From a checkpoint of a small transformer trained on Wikipedia: 6.83M parameters, 96M tokens.
MLP neurons of a small language model. Each row is named by its layer, matrix (gate and up: input weights) and neuron, and shows model dimensions 64-191. Each number is 500 + 25 x the weight over its row's rms, rounded and kept within 0 to 999. Numbers have three digits each. A neuron's up and down rows have the sign that makes its largest values positive.
After each neuron's rows, "fires on" lists the tokens most often at its 100 highest values on Wikipedia text that the model never trained on.

L2.gate283:439523505446505501534505475521547520486505489470536479452487534496488518507479515472468525497490464509507509546507522482551456538560503511499441504503521539466483524499499503489519502499486479448501502482483454500503482479530515517521480473502520542484519480478521525503524490517470525535508489461483526489510510467515483514503529473518523504520498492499476512503514511530500486535510
L2.up283:474481525487504504495483465537492475518499449475476517521480544492467491472482511508486500544485496517487539488491449514558502470537500484515498530502537517494495496533515497515524505536509549517510472500517489504507491532511468506482503477514520555490531487499497519529472488483500521521510511493492530510500503484473486561498502470495475522520585519514501450522555517513543504495503
fires on: " h", " Q", "Q", "tr"

L7.gate69:519477458535499529476506492471502484510503543518502556472543524491514530480520458522532461492473503503479449458499446545510462482524517515496509499474494551568486511489472494517513544540492519491536486539498493540476464508513535548528507546460529494502497546506477464502487516496496484471495521489514530505490469498535513550511480499524520508504483449522529509512528449492493509518482
L7.up69:480523450483477448522552513503519520509499515501526461485515490480472485491497491482483487452481525495501496501461485503487514460479548517506518511462518549476487502513485517470454551499479503483500463535487511528522454483493501510539469497498485498507505494546505510500481541499433482496494549483476573464509517528523560538530487469490520548499483507480490497475490444514475526508498
fires on: "ly", "ele", ".", "em"

L10.gate389:515464539520484512475475518499481508475512493481488495494489487535526584488470484464481502506511474452553465503510464517435502512474470490515520493514492447495515515446529481538502507535482504497524521498512557485516505499529487523525509485484515510481526479545505517487495443509491520513491548512506489525541483509486497507492493492487467493470525514509518499501492489484523505441479
L10.up389:533487517504492478496501513421534502491496514528517536541519496480508487514529477512483540456506500477475513538470502486516479496462519478503517497512535510523466529511530505462498503505502449533507475533515539516472518529481462492534484481444473489472501509484569533467444506478481510516491503510514492506551506488516526534550516512516524515502461483532460505513477516538505495480546
fires on: " w", " b", " sc", " sp"

L8.gate435:518496503525540500491451478516496526492457496498509526457542473519507541485496476497513494503494516531508522503493495543509475492525470475522507532491508521502514516487461541489484509475490493521543493449452458471517539512461518437502487486532506504499510503499478521494499492486525500468519526514486526472509500497508510510455513520489464481510545497514504494488486522480490496515437
L8.up435:480508520495494570525493509519470476526452462454512466458504487506496494479498493495489514524515507503504468485481477507547487509504490542559514472466457496551490442501501508485518486467480516484499518505512456469552511503500493516522523481523501513480516550551502510507501534478512468536505474553486525486530490497473478504518491526498478492496488465480514515505476529482473529449453
fires on: " of", " for", "ic", "ing", "al", "h"

L10.gate36:481531514529526497467482517515517514515482472475491488522489460494485519537473479563469550500555482493483503503526499474474520527504490542461516525512525486535492534492481492543478524482489432496535508539462482459474516513517519540487486525527544517500530498504494475522486504497490508495474519472485532495510522508453494472524480453477472510508552508492488504518471516488464516503537
L10.up36:484527470524495538500494513519516503475480532486472507482483480505503481520498452494457477454499520479504510504500497540492493492481515499530512485508522478543514451454497509478536522501529492505461501502474521548511462481510422526476493511480503499466484514447561536499471473526498478496492444485485496506548497494520488471506435492514511514497464446510454487511516551484493534511572
fires on: " sc", " sh", " b", "n", "fl"

L7.gate250:472485499454520480512484496527469492484517497483484479536521458452502489476485537519471503482511557463498510534512496491487479501493493527548502532488521484526547502430459491490538453485515474502487529514518509520485499494486494489497486500491523508490510481499493495489494485451528501513495472536511462476500537479504483486508528507443437471505494520490501505462497486511489484511523
L7.up250:523506459518529522518453454518451514463501492495519452490498528539507515498524523511465493490502520496453493531530483493526427515499548532505507527461532492489563484474487512481514483504497492495506490497474512503483509498510499482528455521499462510495517504524502532499488500488501476542477527444486532514516465485499515456503506450485507489470444498483545502546515488535559476498524
fires on: "r", "e", "w", " des", "s", "er"

L2.gate370:500472532499526509500484490536524498515456522477546483486520551480538521474480531464511526498493538453485477522474486447513484520465487540517466468533544432471498508510534492493484499480502504525501479506516493491518488490509497537561482478528505502525486453482477494519503539491526461482472499504439466483506466510519514478509492503489476483498520528494504534503492499468489506552499
L2.up370:506513515545491493515467464521521533517481521488501508473517517506538541509496509506520537512500513430466495529513484487524449507462512531491497528490514479502459513521518526494481507472494495499526427535513546518510452509505445480523527491469463503497485476484454500515472506514483461474512468489459446539470489479522547467496512493494485509495489487496508491531490464472468513537441
fires on: "as", "|---|---|---|---", "→"

L8.gate381:553504528516513502488502492494506473528507507509476505469461454490494504526502505506454449482493526494564490472490459544496520497463466447478481495546525482523510490492514447518487476488480492501505541519497489519469515515475511495488465511524548517492474508556515493560491472477497480481506485482509487506446494453533466508480554458500494497510487491504537530479506535472503454523505
L8.up381:545500484477540511490511499537453511509543482516494489545509477511498490487478510502525536522455521525480487502495512459496502536475509492518469493506559493504536479499521469530544483517487505500457519519524497498486533500448487500492496494445498533459471512496544509538514500505507533473456504517503496485508501480445475479485513533493487473530539504511488491511470488514547501470537
fires on: "\n"

L10.gate285:464572529517502524478550479472500489477511502500498493489504471516474515498447484456530515473496501513470504546525475512503500483501496489479492497486521525537479507508517479509498494500480521504445485450497504488521530503505486521541467478504546487496517483559493485488542486523521519493513505502541523501513513482481471481472544458511492495499497509530501511519516517543500448463496
L10.up285:466537510489470527491532488521515515512520505508506506463468475470499517485464481441529477500522494492441516515490496521527535529490518533499522481452508517487463493518485518497477533507493501469463487482466517519515466462538491503470456511460524503501499510517509529481492543490574525460460494531499505492520522448524490468486530457496494515445510472485515494533489507523489456499506
fires on: ",", " of", " is", " also", "s", "ly"

L8.gate480:478504528517472502471494527518482487472492503509495518528466508460505477510520512453524507464487506569528480534492445498493509523508439489487428501517530482494514512508482505514505501498466517500514491478512522487517443488533501452500519470526493476483499503455493510526518484518499479461479496515508519546490524494543487505561523490545508470480503499469488476516504467517491429501476
L8.up480:545516483474489477506496487499554524478492503502546494502527477518507494524497472517494496461485487507512461511503456498478532488498513483495467500492529512504504485496469503488545539498517451509520484504518466529492467424518519486478472552523490490501480491517529543517475507560527442545484452557512479516501469588494505524486506518485509472530479538486486507483476491463514513501525
fires on: "c", "th", "and", "ier", "ag"

L8.gate434:494495507546525495524480468515509517508504503485569561496507532520518491469452500497499481457485523484486511528522506528468476534483492498541491525533556494514465487466432530480491532437549461469514530544451521505496471513539529514545514457507497464557501487503539498487474480500494496490505488493525481503503508489508486511502565473493493540470521506508512462519512482528473500489518
L8.up434:496488511528462488498466466501495507520509531515469504481523536478460449513490544503510511507473498509449508500476484527499527488508508474486494484521487501476477494456446475500469501505499459480555496500487547488515495536544503504498528487485500487480511505521489494536462529485466505465466510509515527532457553519474464503532480515479487480525501542512479532499489447498487486525516
fires on: "ing", " said", "ated", "im", "ab", " th"

L8.gate370:470462472507538508425483466460508503479481453482485494491489496507530516464479519509429494516541540507492507483483509502530517507530523475505527501457555496519463490480491491536500468514472523501512486477485522504479487486517581493498516520472497465501496494502475537497521531434519489504559502496511500517527496494486528521495513503477461457519488468496489506491538543500499514506449
L8.up370:469487521508511509459531515493532544492491487536473498516509534516515515492474486455464534497495509532489511452519503534495510551497554508513507532544480525479519495483500522466538467478532486513488513484528518525452520471502482551490488478461501486496489473503481505498492458528488471478516493486471481465490544502525493523478531434486475484520505505475515512454512488464513499484500
fires on: " so", "o", "gr", "R", " very"

L2.gate320:498489501529496516532480506443515516456499525511542527508490531494544524493494491484511567485481519537544517552498502470464460509467476490505452550473512484507468503483496465469542492518477483501528456498466476467525517530543489506521528516490516496478478514544533484520526500537491504516537466509511501506486498468532493518474479495551534508503496501416495518526445509495484469493495
L2.up320:531477529457509516527489534454506505476500510481532477491468510550490538535539509486541524452473488510520478466526543452491459512448462502491502506461481546509501556465502524481500513508463493494488499496503530479494492540534512514556508496471510509511466526518471517534516491513462502522515461497479526542513490470513529511542542449510535542458462486498519534498515493534471491503503
fires on: "-", ":"

L6.gate350:501517492498497475491501510533512520480463509475504522487415468464528578518533496476501500520523509490549493508480518460498496472496494537491519495516520505527483515499462446519501513499467499496510487483480502494484530497491516495516529474487508493500472503512509519524502497490477484528570434544487487441507479461521507518494528522520498516513495512479498529502546505483523476502478
L6.up350:498493475457541502546535501479482483474517533504504493467513509488488516533523467508473457554509490539526506518539533508483511507502500527511527499510499509528492511545491515480502445485504553516451511527472500495468505538463469496491472502531469471480539511462494496514552520529454500456488501507483469465499528510511512504538491519491538461499548496460518510489482499523469501517528
fires on: "y", ".", "?", "ies", "ag", "TC"

L8.gate103:508522464478483470488522532495528520533501536473473486495488466528511504533500477508500526532484482462517550475527515526504471448506512547507501560519499477477504542548498483478511528500471512490514509471472487503479509475505477469483475493469498475461497495488551484546500495462547472490528492481475490483535493502472533494476490465545531560492527495514528488506545492515503496500486
L8.up103:478493504507494486517501487482463537504487517492500461508501482514503511513486500499539536531527466507481478498534529520493459483471428517477463496534465478523492507478455505472499476475507483491518546480482512493517498514505491518486502533503517451447527508487484468549478486492519495504483459483482483511486542535510551475480478495489544506539520515492475493492499461517498464459479
fires on: "0", "u", "ar", "iam", "ie", "-"

L2.gate210:462519494468495485529504459529528509462517483482517547505471521465493458510509511504511562509527489493529524490472514473563469502511508506501476502511504501486490525515498469493514511516482492483472497542534496516499471491520463487513492496477492469476517523462492519523536500499524501472549474536509510519514463475475527485510505496474484525510521524466492485475475481507511444480506
L2.up210:468535500478513497482493444536512490480486446502549563518545543483497507475502523515509524513486501488547534499475487499564469503466526477504489506499501505490490491498490483547532490494487516513480481526514501551467453505498490510491512521517515509484522536473500510553483482521511491470546469515494514521505486507514535543498489493464480530459537524494494442500495467462501455489493
fires on: " J", "J", " X", "Q", " Q"

L2.gate183:521498516526509470471514518501487523489482529523528493503474448519526541497496501530496514472489508495518474519476518492456473470450477443478450505455432518481496553491460528436532486559470538512530512503521508481524524503522506484506477507478525478475519536487515486498497518486528461477523480477487471518510497470506477471501494522518526505501466522520418501527487508497518533513498
L2.up183:507498504489517500487503499512489511491506505535509484492471559526547494506521445506473485507469472524561499504508536503481442494493493481530452507477476504467502524463507511443536490516468509513522470487525532529504548497538531467533461501498497468494488475518481490511512510476505471496526480500518503501483507489490492492468478494524504537509465519478454516502543518516488462465501
fires on: "-"

L8.gate337:497518500510493497553516478517520519489448492466475451556508496495469546492504511497519537503484509481517469511542500500483490516471483516537470495492520465489531488470521521463498492482521460514485524483530476570490479502527482465523499521522499476478489467517515486513462497509533501519539476510485480497467500491535542445519515492478535544443507524468474501498515493523475492521519
L8.up337:538514495460485517530478471531460524485449492519493451484478501507523484491499481512508492485501504511497480485520499469472483499483533505521485475479467503517532528520512494457486501499502446515483496490508488502529483478457498435514500519442520541538488495521506521510526508491454503504490501495503447542500499503513545515433527498508494564486517497509467494493478501540484486520486
fires on: "t", " Pr", "er", "r", "kn", " Dr"

L2.gate144:497495522537494470500485476505499483485499502502541490490512447502485482488473509453488486533480509486502519498490530487558575496508518494458535443514514471522531547496516468499467491505473496449534521506488478443484485484484502535450517527521472515479486538508508519488494484487558490473489528481531531499526479477507470501507487475523488513503521577531499532492541478502461522503507
L2.up144:487516482536517485496483476478484512522516507472510543472486475495458496493460521499544508500465489540480541465487513511543517512494514479478495528496477463493497540515495499496476484493488484457512466498500480467505542512513487526471507522555477517464545538528498470510498438459497474527521515490531470481504533506485468525510475498525478575490519534513480497526517486502479469442497
fires on: "==", " bro", " dep"

L6.gate189:490448516476551498458475547491483566501474476501469478501500510506535496511475459474550479539513477541511473451500494540533532499479467493535506510538506465512457489470504474455484488472485533492490490498475516506467525476496518497461517495458478473509529496505523495462512493512517512503521494496484487525487502536493552545504505463457471503499521480514489504462497506538485540468483
L6.up189:503524479503496467517478523469510504493520489484495505490527498508519530493452542544502491558497574513475475501496541514478491492499480492510511501514459483549504498505534501425554488470481502478527487442478471493490532527452507502503517473496478505481481492483533569436518495484481522530487522517498470475482570488497531531471496492510512498474504512492461492462462478508469527498496
fires on: "e", "\n", " so", "o", "ant", "ly"

L5.gate65:462521516503531491496541513528525501489473428491498495413501477457519469460507557494500528536490519477489475497522510499518524506512508512493503501513475498532488472488474482507536474535521503469489495506500484530514509490450511500501513491446481537497533508530524526510533502533535524488538528497519528509505507510457521485477491503521466480510482489476492594514495489548487508480507
L5.up65:503526497540515470554523515473515524512518508512535500444517535511460505455526475506504497521496505508462512551517479508505489507514491469492503492502495530501480523497540471509460475531452509488475482483426511473520479485538518507483543514493505478485535515484515553490497471535470484490501483472510516474521529491485521479513507475489502502461499484513497515506483491484527457439472
fires on: "us", "ough", "a", "ra"

L5.gate23:483498519477498505536479512442495501494459507474535497502520487503480522458527488503535548506500541480540552515456485473475514459474533474507508504508493502495552513520518517506495510463447487467516454473459494454465508477505496506481505520509539528495519540504511518534456500514519458551485542471473490494502497503501475506516472517512451534446536510537531516504515527487488527511502
L5.up23:528545483514495479474501480527455484476508471487503503487525482509463484512539525538509525492560461533514532514515531555516466491499482443487512497500495506531494509517480545498498485464529505483527441541514518498481515495477468492506431498517511497496469515492480425498522499499459542550509476497500525486501492502500518469484503509471489535520510426506472459517494501511491499480523
fires on: "==", " during", "uring", " his", "ped", "ob"

L8.gate484:503543506496461495485502498497491496506505545521523503509488467503462491516527504452529534491516470514492506484541529477502483492505517471474500508469509495481465563501514499489512465507469491426482503472469534454497481494526524472489467514512495483527484483517513534476525495470513470508507530519484481491494537507518513448465540561514495548543499470475480512509503439518546512520469
L8.up484:532520526498552506510483533501497453519498482501541473483508469505459482514501519489491552484458472491468526552549538472534535529516497530499506490492469486499482465502482499477470530500478456492477500506501476480520488493465520498512491489485512482480515494502541509510530478494533502470519512552535509534471522495461556510496535504493487555504516476490489485542435478521514470486487
fires on: ",", "\"", " and", "\","

L5.gate56:504506495473523499505514514513578480520450506506535507529519451471489487496531534461533517496503554487470477482524494467548497468494496500451523514476493504541483503516508479501480500489489491527513462466518494510505500518480461471515502524458463489504499455493456524471468492512550495508462495493505472523487495527454537470500478530497516489515509465478543481501510504538518503526480
L5.up56:503484520475508470465501492462539506486440491543528500532486500488497500527537572529546498507505510462502518476492542472543484493487528503433507475507511477500501480507523475557490497479460510510530484495521466523486521502484512496491497496463454489522489501508455513499469507501520503513492478530524431523488488526494548481479474575502511492483519476512511490511516504498504512552482
fires on: "as", "\n", "J", "in", " X", "U"

L7.gate482:498529485495520523516472495485461531470493549478523528500470485512513549533515476513497503528479470509496482522499501529500501482455509448517479507504534475442523511485486524455503535495494523556514496463510496498518490525521525460477486489499517507467502523486496477553553518477518508525470461508467476477480479483502477524475543531523525523517488481511527482538474509445468521509440
L7.up482:482511525455528469500489491538504527445469487447554543543501508503495492520497495474517477501481532512471490487525472494461494510477491501471473515528545477515547512465521522482513527491503505518517514524513456478514477479503494516512503520500515534472484504497537478488556506494524495543445498513516488498525492495478469506494508525467487506529508472467522486545527471463448480539478
fires on: "-"

L10.gate176:541540470500507531513480448521508538508496530534468507502460514542544518464527493507557510497518509487467509523481508477530528479487476510488489506505479516529491511525457512502469501543450512512505478520516502502472453500484515545494514525518518525534498495537511538533506491472497512510521481539498484485564520486524506477504532480480472490511498477522515487487488455531493481532499
L10.up176:533530470462510473493531553475486501471465500483505510481492484505488518542467487494502490470480508546509532515503501479482481496485508496530460496513504506528451505474446513477505521533490508487465500463518503517475474497451489474512482488466465467553512474480488549452475473482460497499507514507503492488553470501507517502540503512493510478537495491518499420465498496532468468490504
fires on: ",", "."

L10.gate120:500505476513502451492445487506514511486513540508528518447505490522538486431521507429491501523472459556517501491492476501512460509485498482513512463472507515514519522455488493505448473525469485487475503505430524489555462534512516482492528500543516519533520513502487528527510491480507504487523473479521467492527505496519481463525533512493457492523500523518523446507459465510478503529523
L10.up120:562497545497531516542478522507529474473478527527464487469471491507503495450514468480494473464494474491490496499506488534458482541451474452496513497474512512470504470435499499524473503506528453511514506506486486509556525490534508472495566487494514506503504505465477506533467476476512475480453465437520488499501507520541495489522488538488527481463495475470499464482485462508470533531503
fires on: "ed", "ing", "ated", "em", " said"

L7.gate83:502495499500517442473493477490512501517555506506506540508521484491500486505497460553460520530511487532481494471462478536490505491463516447505476479526534458503488487480509466483471498482505510519526515484522459521496507527530464532461461500514476513521529558475501532514483484455498456494482486463553487485498485487509509493465504478510495524503499472527518497495488496514451468519490
L7.up83:476465508447485501505487484458530470466526452497528517500532507499494500518458529548521524508512508460488500476454470518528508451489553467517512466509515484465524490485482488516477511466489487489464508504493508473489547515521515557515478493541517511477533488522505511506507495469483479516494529493557482487525488497473464477495522473520492513462519512479510510500474490478495487553541
fires on: "ur", " bro", " Bro", "o", " cent", "an"

L2.gate206:486523467517511472490478494445490513521506533468517505509469536500498521510516478490517492541495472521496501524474495482474492476452472522515497502494509483475558509461460516493501535489466530505545507504511541486461524505528487527504477519505487490471524512510494535535531481460474512517476482525483501501512488478490483528485528482485505553517428530465515503587528497509449490500480
L2.up206:519513479481526507486535480508490513484469494516526524514479527459480471457520452542520485503484531506509498503530501539474502488490476478510488492541495498495498502521491514501472493475516479523501492538481475518535443551452461476532482485503509494519534517512520508482490471523501526471469484500505466542508521500439500501496462478541537464544523504509478513443535492507489502488459
fires on: "-", "^{"

L8.gate329:504487506488514533549510496476518458496519521511505492535524473492474548503519476467456522491517496487500540540524467507527504525515475498515502511523487562485485495521517479489459504512456505512500514493522486530512480424474461523493488526465458465509507472483463559504508532528490495479449493505488490501449538477489502536529486473526518503482539523488563509502452530495529487481472
L8.up329:505481461528530510498464492473503499541535528501522470538502491478546532468488540520493488497500509473499512500504493543533484491507528509454508461514505499527519548497510505486471512546482501504534512493536473526518521490481495462499486509500482450501518495468477531515457553498520471470525522471483488492500486491508436529486486477499518479529527523512507477469519456515467505498490
fires on: "9", "as", "z", "k", "os"

L8.gate382:510503514498488481502473540486530511468495495489489521471462501462464491465444502469498462525478477512531538507509491491463513502493546531497457522498490563505498511479485471492507506474547525514494515491498462499468489462512477512483509532527535465474537536505515496493492520484463502486477488529520491503487441473495448508494537489452530537511492508499503507497477448515520525490533
L8.up382:511512486508533494488547470507478530503521524496516487506482539502471514475522515488495516570506459481524487547551486517468465496499508488532475516474481473473491518541533528484494500454503472478473482500521500524515498521502526452513475502476511479512515479474509526471535489522446499516487539491526503508481476556495520466487501478503509490505458524519442479538533459518535472495485
fires on: "n", "-", "un", "le", "u", " Un"

L2.gate387:490468586494516509480512480471514545480515505489543472468481482540470515500532515499499516438501491517509516524524505476480506503448457480506521519482502515463479495492496531498479477518518478471509469506538488488518527543509493464526557480502546520496504473497504470502497521482508541476526474497510491497542435468520505556477499478484527543538485478494509516518486493524498461488490
L2.up387:476506485535504481500482513491531515454523501525555500517429540514512561450500534526477522514503488452543491530488508531471448493495460471451467450484487474480498562475490460509515498514514494497491487530507494515524520466507496519526489483511517517453522497505549511488515521502458489495502482512504495494496497464490473542475544519513497493521488469501510491543525525505458480493492
fires on: "-"

L8.gate55:470475534511521530457530530470488501502522472475523524484516488522444499500498498469510495495518460510501530544499516500525497506521511494509468473527564523469506492530517523486509467476517522472490525485493482473501527468521488499523493474499494464508509496471506491525518524526511419516487497491493447453500509516444468503508471502497498505529494543475495483475519512490507498488507
L8.up55:517467510504494524524448462499527468446481454496514539551522480501479528521509493486457488482511498489496486545515466488531507505533535490528486500506552490492461488508491530531495538479501486499541528492481514494517556459533496467546466512517486511548512506528445535483475535526497424490488515536497481507420535526469492524521513472498526555488485500519473488477493525497482480520515
fires on: " th", " Th", "th", "and", "Th"

L5.gate348:505506525532484542487451507507490518493499511517491515480541535502501518503528501499531505522483507520473480487474456515550469489495476495534478489504476486495500465535513499493494460523452508521519473503526496467502488479507543503509524540477485484540513487492458496452540508498532478529504513516496506519502509528517517544479514525515501506485534538512485492496473520506474505500482
L5.up348:480476511544525524474483466507496501475483475508459499485510554495499504502507550476478513464563458500473461533542523500516474479504499522481493466553512507489463485486477493503478500505505516462508477514483539515528474442539483494502488486502489476565449500432465493531516476489486493497472495511534491501489519545490508493462496509528515496515515513478500523527538486554502490514494
fires on: "em", "a", "as", "an", "•"

L7.gate309:497523522480467505497514463437497501473516499513467510500503502488546500514491529496527519502476502493534549498508497505475529490465530480511488545498502469494533512492539500493524538527483496457502527500504541467512532477432484504465486525475483454497489502458507544542493504469457516538499513468517525473488505513496492512509494486525481560555533491522529485477486485498520488463464
L7.up309:500476498495497485471448475483473558523500536475475514495510532471572517495540520467506499548509502498503532474467511494528502483465475498519467464523499537493464531479477492474455523541474499513501520448520533529488532450484494539468503516478477480486509510504498509469477480520469498466491474501498526496487481523490486523510493522529444489505503524524503505489485549477521463491487
fires on: "oc", "a", "as", "ac", "ot", "9"

L6.gate168:488475505498531491550463454482530432500519511486482488531512515477511484510500512526487522481536468471493503471502507505511521528485499499522540493502463486515456515465479500520473495520493532465489491519443454495480477482516487490490481466496523486483497504461483497499496539511469472490475485540510472520482489554509506483450540511457505527496517483530485465496476468534476514470487
L6.up168:461463463503515502494532497492486470468513488499522483509532500499498517510492507512490483505556463519496533476516472476524502523501472506499504478458542477524511506492466509527482531537494522493464466459506521514481465526530508504531528453479478485488520520499477503524480493464502522486466516529508471518524488516504522479518455505474526507415509470524486449531502490538494518507471
fires on: "m", "t", "way", "ad", "\n", "ust"

L10.gate374:539518483495546498463519517499511461511555451490482498506478507511523500510509540504484492508484486491547482517504523471466485459497494453516557517463433493474480522524458482463500504506455497578533467521502517524445464438555490499501494518524517484459530496460521489513505475510531481528533493491498482511517467462469513527497544478506499469517489458494488511453507495489507473511469
L10.up374:445500466472496457477496451469485488521520512487471529527489518515503535462492512487540523511546488525486453495549531472513494471459518522509492481528468492508469464501484514480515520520510476459485503501519544479500512535538471507453487498498532510476516527471487442504505495530536473529493467519526489510512508481462502484510509484475520525475529495504495463482499499469458505510488
fires on: "u", "he", "at", "ro", "-", "ar"

L7.gate351:490513492483514494498509513521505458490475504478491490494465499478497534490497506479473486463490504494559526478491474486505537494480482480481513520459460436503482509450511484472541516476526514475495543529491473500525539507480522475481518502494550552461539526470506516521502524472472521489506451537537555497477492540544506516474501514510484486537513462507538516515510499474483504531478
L7.up351:522527505471510455486488483539513525496529552524549498486491453499488487563523525531488483463497512470530492483478501470472525508502499498486510494508513481508498512471530501517546513469478511497528482481513510532551510517504514489541498546532509508475479496512512519532519472446489480475496519528502521507528529524463484534469466490475468505476504514488490475510539457496508555462518
fires on: "\n", "n", "c"

L10.gate342:493530463529487522479464511476510509468490532517514490516497507483475512470505448480508435548459493539533474519516487498473523540565508506522472534453546523487540474475477523491482471514490475547470522497499527519507488500522485495482544517504495486509496502531514454521524468496502443507540489503490544475474501529518509516482521487482509484504503543495510534544528429490468496513495
L10.up342:460479508504470443520547496486574482469499556452531508502478506503518476497534476550493500487474501473480517508494477511500546511490444505465522505511552463507497523488492549494426516470510537479487504460504504456515539531485526480528488498535537517473486501473542495498521495525550501501535452514489493505545493482478486503536502517499514488492499497491502482514494502466524522510487
fires on: "le", "c", "l", "igh", "ic", "av"

L6.gate215:491541486513550512455519489478547519500515500507506488557518476488451507515481478485468497492488552511524527513563499519487536494475494530502520488471551485501511495454530482513472491522503502477467486545528570461476484557483496512482496493471499515471522491526498542479486491488527506472503506506499516526521519504479495483500440472479491507467516472479480459524490488526535514509490
L6.up215:469521480513498506530515505508516527493512521500559469487480489490447524561468533484525499502528507483488529502474525493479516540491464500491503500505563501506485557529491524457460506514505493501488498491518516497482501562452521483481524425504492484481471538546529520517511518494523519490504497521448463473500520436500492530547510477535528520488533488503478502475498450484537506470493
fires on: "n", " El", "m", "l", "le", "s"

L8.gate485:498526466484474527459475523486537542447493514453498463487508507503516521499479453483505493490522491488472488498489520476482502449494495516521481492500511517536483469530463514508506548484557498491510503511509537490466508516483482476545533515485513467514509511504493504518485500525483470499547493527459492507537508478495497499492493451493481508491497475485496509462534467539486522483534
L8.up485:501521482502515522506528503512477529481493492516511507497474482498503530506520464472477459438534510533479515501502537493500489519495488507536522506504497550550521508504523452539489556505501505487472553524506494500525512489503490486535497485514485563516490467474506472571480516457491548473502470495466560472548499484508500524498473502545521490509495486491473457506514514532484515484478
fires on: "."

L5.gate116:486522511484539520453490525496517459456503536483481516501502523512534470505470489516524514506525489457472547436468477462478486517510509506493481472460519467450495487517534481498453469518465504491508481486510496532523461492510493472475476502523461511476500518496482539496491502553493472506519501463488524496503517492499505524563479520497497505538482535534486501490478479484494508557516
L5.up116:474502521474509515469482533526508507473552487475463522497525525555514495512448501489507473486525499475479518485519483479461470528474505492502480470465505445493468485483532474524480489481494469538519504487516468521553475509507495453522480523539446490499470515502510554496472527529504478481517513467484469514518509517471469489549498509524475510509477475491454470502490522475462474519538
fires on: "\n", ":", " small", " large", "al"

L8.gate119:457457502522508461511505461476537467470522501483537502473499485482512495478485537532510489485458498506516545491488504570491475513478487476534479526489496539512521503451452486464481474474489485457491560538496513527501452513517529507516488500496524455485483534528510452527501481501484495524501535535493530516540499478507491498488469452496462494507532494513503502459510433494503516524499
L8.up119:470529497524486484522517464470496490505529527485520487501548472501522466487518503470477506498496499506497479535442499535488499494482495474525506471488506543485489491466466471488486544517459517511507493517477491486438493522526496465478517466523498480497502491523525487520485497514536514513491524474512465527442503494454540496496519511496505495481495560484537500432528502495498529485461
fires on: "ing", "ed", " said", " known", " called", "es"

L10.gate55:521485530518504514468529501502478486496479495505514512454513477465494477506501511518500513513476535531512551552513496487505484488484518511457508528445514465548447474529450531507514465519459500479462492487487451472486499466499496457537477494467489444529474516523544501509499520462506510494515473495520520496513519506499507511511484503498450502516501433539448526487501495527510523535448
L10.up55:499491491475547462536485525453510481495494516511487524501552526553473501469533537513474542464474510506444484493488457467499477495544532487523456502501490511527499484460495455478518517551496517528512499507476467478484506523493481491509476501519494510524490529499537501466510522453498502508481499479525544550479477518483522540462494514500478508474526504491496523491488490537493494549442
fires on: " and", "es", " New"

L10.gate446:545536524513453486507560516508501540438531513495499425493494515435466512486481520488530541486502471532527512515478479491495509510518493518450502495473519497483407500518495498478504466516460496513492498503503466494485501479474540496523547501494513464520517517490490483544497476531514511455480499518529498518491486505520509471472542466479497493517507462484520504494508499484522514490518
L10.up446:524500491561475521542538477485542479477544548508467520486492505477499432496479494473494541506468447552481497503512502507520531490507496499465506563526475500512483517515471482449487497480503476489478507488464461495477509492497499496519478486445501483468490466498534529472507474493514507467515518502486491533504496491512538468515485491510492508464528448519521521490460507520493488498553
fires on: ",", "\","